From a checkpoint of a small transformer trained on Wikipedia: 63.4M parameters, biases on query, key and value.
MLP neurons of a small language model. Each row is named by its layer, matrix (down: output weights) and neuron, and shows model dimensions 192-319. Each number is 200 + 30 x the weight over its row's rms, rounded and kept within 0 to 999. A neuron's up and down rows have the sign that makes its largest values positive.
After each neuron's rows, "raises" lists the tokens whose logits its output raises most directly, leaving later layers aside.

L10.down1266,217,194,197,233,201,190,154,189,210,170,212,203,228,181,206,199,158,165,266,169,220,166,157,211,237,225,188,223,159,234,136,202,243,200,189,157,170,199,209,267,265,219,207,210,202,220,164,102,149,184,191,181,174,192,213,236,184,209,197,196,228,198,177,160,189,248,231,203,216,193,193,138,201,178,186,178,210,193,228,206,184,204,226,223,192,237,225,209,182,212,172,234,278,201,192,233,187,234,212,201,152,128,218,156,196,210,256,227,272,220,185,197,239,167,202,199,165,190,203,266,223,224,192,177,165,206,149,181
raises: ": D", ": E", ": A", ": An", ": I"

L8.down236,188,211,193,209,161,224,170,227,201,271,165,160,241,180,195,221,150,159,161,227,215,209,249,170,238,242,255,184,226,231,242,226,198,188,203,219,216,217,246,252,178,203,168,216,237,225,182,189,237,258,182,225,184,177,211,216,216,199,162,259,193,211,186,199,218,195,184,169,196,193,222,166,236,238,152,150,227,191,181,162,173,196,221,193,204,179,228,183,209,233,151,207,206,220,193,219,214,210,185,218,214,237,204,207,234,222,185,229,209,186,207,187,193,186,198,187,162,213,191,165,183,245,176,138,285,236,207,146
raises: " of which", " being", " having", " though", " which were"

L8.down334,239,217,208,229,247,217,235,216,181,187,219,232,252,198,155,217,226,198,155,155,139,248,188,221,152,218,213,225,246,233,195,200,202,242,206,208,252,142,244,238,190,198,255,253,195,173,217,190,258,265,173,219,216,250,173,216,147,203,232,181,223,189,220,144,168,178,197,247,202,193,233,238,177,193,184,248,212,256,151,183,208,159,192,196,207,166,166,204,221,172,198,233,204,175,229,183,234,171,204,171,192,249,243,215,176,165,208,152,239,197,205,181,175,184,260,212,192,205,262,209,182,215,187,227,248,171,186,178
raises: "com", "net", "ru", "ca", "down"

L10.down765,192,229,174,223,226,136,143,251,235,203,163,176,198,215,136,279,181,204,229,208,223,210,179,203,141,205,186,199,232,211,195,176,168,216,178,176,189,164,161,186,191,226,204,200,231,145,161,165,205,217,246,185,188,199,265,172,174,188,261,182,190,191,186,188,213,202,220,114,188,141,149,173,170,183,212,240,205,237,233,212,197,177,192,159,161,235,190,199,186,212,196,174,216,152,182,200,231,225,255,235,204,198,184,208,178,230,223,255,160,215,185,238,167,205,183,230,252,175,254,217,177,244,214,197,212,199,228,204
raises: "ed", "el", "esc", "ise", "adi"

L10.down1035,228,185,163,147,238,209,183,202,195,160,202,204,216,230,201,184,227,165,225,175,187,189,181,218,198,233,202,245,266,183,202,157,190,155,181,199,207,185,151,188,150,230,176,158,177,169,204,170,214,200,194,212,223,226,190,191,167,182,167,242,217,234,167,191,280,250,194,182,215,158,146,149,220,211,179,166,139,221,221,188,167,235,195,172,252,204,213,203,199,213,214,223,122,181,202,234,148,248,199,165,208,187,190,188,204,207,192,202,148,175,230,219,199,182,200,200,189,192,179,164,167,231,243,257,227,183,252,209
raises: "e", "e.", "e,", "e |", "e | "

L10.down969,221,195,196,138,171,244,241,204,234,238,204,187,224,200,198,208,155,214,153,209,212,198,143,176,241,182,199,171,223,188,198,197,217,183,164,209,207,186,215,166,204,297,198,187,187,147,234,203,240,179,214,265,135,236,203,196,241,224,221,169,190,176,173,162,196,163,222,173,175,224,207,151,165,147,176,152,174,185,222,196,232,223,201,211,190,165,190,228,174,192,195,228,204,219,162,207,186,183,219,233,181,190,215,227,188,133,204,194,219,173,126,231,204,205,265,182,157,181,241,231,223,167,119,218,202,212,222,259
raises: "emb", "rom", "ign", "esp", "enc"

L10.down212,173,185,194,168,194,184,222,138,143,219,185,202,261,203,222,176,194,245,212,230,214,190,207,236,216,236,213,209,171,174,186,248,168,134,221,213,198,168,158,161,196,209,239,244,174,214,154,217,216,207,243,171,195,198,168,168,181,184,234,205,174,186,236,137,184,211,166,190,200,206,179,159,219,171,246,197,191,224,183,212,223,190,172,125,236,136,146,212,217,179,196,220,191,222,232,209,208,209,209,188,198,199,186,199,154,239,207,143,244,217,192,232,166,199,171,191,187,204,181,165,175,216,192,153,153,180,144,162
raises: "ery", "ries", "ies", "ry", "ors,"

L10.down883,174,225,196,202,219,189,212,161,166,247,157,239,196,208,191,213,199,218,199,171,163,138,158,207,269,201,167,208,160,228,244,155,222,194,169,237,222,179,235,207,205,201,201,197,175,152,209,260,206,169,227,204,195,220,253,152,156,165,192,192,257,159,159,144,206,160,172,198,186,178,211,225,208,211,219,203,188,213,232,246,228,233,186,199,245,207,166,221,156,173,202,179,164,152,158,190,187,220,157,255,208,229,199,166,149,206,212,216,163,239,217,134,121,174,200,211,224,209,230,207,216,187,212,214,211,205,182,200
raises: "ss", "son", "son.", "ons", "on."

L10.down1031,203,177,187,182,194,191,175,195,245,184,209,254,143,208,152,195,173,248,176,208,176,221,162,249,198,199,204,209,181,174,223,214,278,188,245,177,178,187,207,161,158,123,203,224,232,228,154,197,181,215,253,189,220,223,188,156,188,138,167,185,172,204,252,173,209,217,184,209,223,197,205,152,189,159,176,222,113,239,190,254,261,223,192,225,199,182,214,224,209,206,245,249,189,235,254,227,197,140,168,211,184,152,190,191,225,219,172,208,196,303,108,224,203,264,144,166,213,147,232,222,183,184,194,234,178,189,188,180
raises: "or of", "ress", "or,", "ora", "or |"

L2.down1066,146,188,217,251,209,258,228,237,228,214,187,240,240,230,187,222,205,202,213,195,169,209,172,240,190,243,220,236,240,186,233,166,188,209,214,239,216,193,196,171,268,205,208,184,166,199,236,236,205,187,193,210,210,213,201,166,219,160,186,236,178,225,190,183,186,213,215,197,151,226,203,215,229,190,193,172,237,187,212,189,152,302,168,221,203,209,200,221,178,172,223,150,160,162,146,259,159,206,201,178,201,190,279,173,155,237,175,200,232,195,230,185,177,232,196,190,189,154,131,171,212,239,232,214,176,150,192,194
raises: "’t", " both the", " a s", " the area", " the c"

L10.down1322,163,173,235,146,194,232,171,219,221,222,238,256,239,162,194,183,157,179,238,208,220,223,114,209,228,174,181,186,251,186,231,200,233,208,218,248,162,239,269,142,277,165,229,223,160,224,172,209,258,177,200,182,169,248,235,195,173,175,160,174,195,233,202,249,185,225,244,245,216,209,143,180,181,129,162,216,204,187,218,196,213,145,169,206,193,165,189,132,193,215,186,221,163,190,163,197,215,256,215,207,204,227,273,185,233,213,179,206,205,139,249,167,166,192,228,243,194,225,177,214,155,158,200,181,177,182,249,204
raises: " in August ", " in December ", " at E", " in February ", " on December "

L10.down867,181,134,213,196,185,213,206,193,222,206,223,197,215,158,223,221,187,220,190,228,266,213,178,157,232,234,192,193,183,200,189,226,213,225,155,201,173,160,217,184,181,236,162,149,111,185,229,173,206,205,186,215,216,186,238,167,236,190,252,218,220,190,255,248,173,131,179,221,200,222,210,206,206,187,159,191,190,183,231,211,191,224,171,199,198,254,219,187,180,223,229,201,224,179,214,178,146,123,183,158,183,190,164,184,211,244,237,188,146,163,137,198,206,212,225,158,225,190,219,193,177,228,237,196,199,191,166,154
raises: "o and", "o S", "o's", "o as", "o |"

L5.down1154,177,236,213,166,202,193,194,263,166,231,196,194,227,174,185,193,194,196,152,224,159,185,232,221,222,221,218,201,246,219,231,173,221,175,229,217,259,227,175,245,206,234,227,206,191,171,143,172,183,208,216,219,175,245,229,217,120,256,225,177,198,147,186,211,163,210,201,154,206,215,202,207,212,202,263,257,161,250,163,192,165,207,282,253,217,239,186,175,160,176,202,211,153,161,204,235,233,249,154,272,266,237,173,167,193,225,274,120,155,203,220,217,170,156,196,139,238,145,189,156,206,163,237,187,187,206,221,188
raises: "on,", "on", "ark", "on.", "ons"

L10.down736,230,197,238,208,212,220,179,181,164,165,202,222,176,155,203,183,268,235,194,187,234,204,199,227,183,180,234,154,215,216,218,211,181,268,167,274,149,255,231,215,227,192,161,188,188,162,210,215,234,170,206,225,261,222,243,178,252,217,200,195,167,174,248,205,230,183,206,142,227,160,238,184,211,190,191,119,242,192,186,211,170,127,226,218,158,221,154,251,171,209,238,176,209,166,198,188,165,191,196,184,194,233,150,150,224,228,132,168,166,191,174,223,202,171,170,209,219,198,186,193,141,227,204,193,217,203,260,221
raises: "eni", "i |  |", "i (", "i;", "i | "

L10.down136,173,188,205,203,175,181,167,205,161,229,235,267,246,214,163,188,149,199,228,206,179,175,194,163,237,201,275,234,238,172,196,212,198,227,232,198,197,184,236,209,187,214,248,182,186,246,199,227,225,176,234,251,178,208,162,170,213,184,210,175,235,181,172,171,192,219,174,203,187,167,141,194,258,256,193,195,174,157,148,226,194,236,233,215,240,180,238,196,191,193,167,230,130,209,106,212,181,213,201,200,156,205,180,238,161,215,245,205,172,201,206,195,213,214,202,208,234,237,205,128,236,203,221,255,175,220,240,179
raises: ", E", ", P", ", L", ", F", ", M"

L10.down1174,176,148,247,180,214,209,228,205,185,273,232,138,259,214,270,197,195,170,181,203,205,151,145,222,132,236,157,192,211,198,187,201,259,205,232,207,229,180,186,216,202,199,154,171,175,184,221,192,233,166,223,188,221,178,190,223,212,235,223,207,156,229,232,190,173,195,157,215,222,195,204,245,220,163,166,230,174,207,217,175,199,195,203,209,253,126,175,160,191,175,158,184,133,207,204,200,193,147,258,201,184,155,213,143,202,160,168,226,194,214,220,211,251,226,183,213,216,213,162,236,221,154,138,139,229,238,195,178
raises: "mon", "min", "men", "c", "to"

L10.down1224,233,243,185,202,201,213,218,147,207,199,190,201,237,242,232,200,196,173,205,181,167,153,164,227,178,211,161,236,189,210,189,208,184,220,201,280,177,228,224,153,198,216,221,202,204,200,200,201,217,218,195,193,217,196,149,201,229,237,153,184,185,255,180,236,158,223,187,162,184,178,195,163,226,161,200,232,216,228,180,211,241,190,172,173,148,217,177,168,217,183,242,206,206,212,187,168,181,218,173,175,213,185,179,194,181,217,207,179,194,217,239,184,215,152,198,211,290,189,232,225,187,183,219,194,219,205,213,201
raises: "r ", "i ", "ă", "i (", "ár"

L10.down526,271,186,154,199,212,187,147,228,201,255,179,246,241,191,185,224,163,169,246,242,165,205,219,124,225,131,212,127,244,192,171,189,189,175,98,206,219,211,193,151,202,189,223,202,174,218,226,219,235,132,211,195,181,264,245,214,184,196,186,205,256,241,231,228,164,172,174,169,221,140,202,234,210,133,173,223,236,214,237,194,204,235,168,205,194,204,236,192,141,220,212,202,188,191,181,196,215,183,174,195,209,209,203,229,197,196,223,174,158,169,257,207,153,221,192,204,258,185,186,208,193,201,260,197,244,176,243,216
raises: "loan", "entry", "ainte", "ept", "emi"

L2.down504,234,194,215,208,155,218,195,212,253,245,159,228,257,178,147,187,175,203,158,193,102,174,181,191,170,209,213,158,211,237,237,175,200,162,215,182,200,200,224,200,199,269,198,170,218,237,160,196,247,202,233,272,197,169,197,236,178,195,214,169,170,210,187,234,200,195,141,232,241,224,141,130,179,188,146,209,235,175,199,151,221,187,200,224,152,148,111,218,168,213,235,233,177,136,217,240,180,198,200,182,191,207,194,201,171,246,252,202,195,220,241,215,197,189,204,196,200,207,220,194,216,183,192,202,212,187,194,164
raises: " the first", " their", " those", " early", " these"

L2.down26,177,198,194,212,233,238,187,175,248,234,206,188,222,236,203,212,210,204,261,205,231,193,184,195,181,180,219,172,164,211,210,212,225,205,281,184,218,176,216,198,190,221,200,185,198,211,182,188,222,230,192,171,145,148,249,166,162,155,164,212,202,225,229,164,243,188,212,177,208,214,249,190,193,225,178,166,192,194,198,211,193,177,233,150,208,200,200,215,166,226,234,206,167,176,173,210,188,203,177,197,237,181,231,180,254,170,242,167,270,191,198,218,199,214,247,189,194,214,168,188,203,162,211,206,241,209,203,189
raises: " not", " also", " he", " still", " he was"

L10.down217,243,238,254,204,136,195,234,211,206,234,179,134,222,198,241,171,252,173,183,193,145,202,204,202,187,199,210,213,197,227,185,190,177,174,170,235,175,155,223,192,219,225,163,238,189,211,229,189,215,192,214,195,192,204,243,206,238,260,201,208,204,226,268,165,246,158,237,201,209,217,231,173,251,166,209,183,190,194,197,224,185,218,212,181,193,202,245,201,152,161,138,185,213,239,239,133,176,128,165,167,253,237,164,219,173,236,221,225,189,259,170,161,153,220,218,243,223,181,227,208,184,178,199,122,237,170,211,199
raises: "o as", "o ", "o |", "o (", "o | "

L10.down568,184,186,188,236,221,200,216,183,157,178,227,244,213,177,228,204,169,169,204,188,182,200,200,229,261,193,146,171,179,157,247,197,184,191,197,166,206,167,175,232,202,142,192,220,232,189,215,222,202,248,219,225,222,180,186,250,193,180,158,192,154,140,132,149,180,182,221,180,221,204,220,213,191,219,208,190,223,181,167,229,223,145,169,227,211,175,240,152,187,132,145,190,221,193,178,230,229,181,149,190,210,213,194,198,187,214,192,182,209,213,201,246,165,219,180,257,207,190,191,139,177,194,154,188,202,179,237,231
raises: "our", "or.", "ored", "ours", "or,"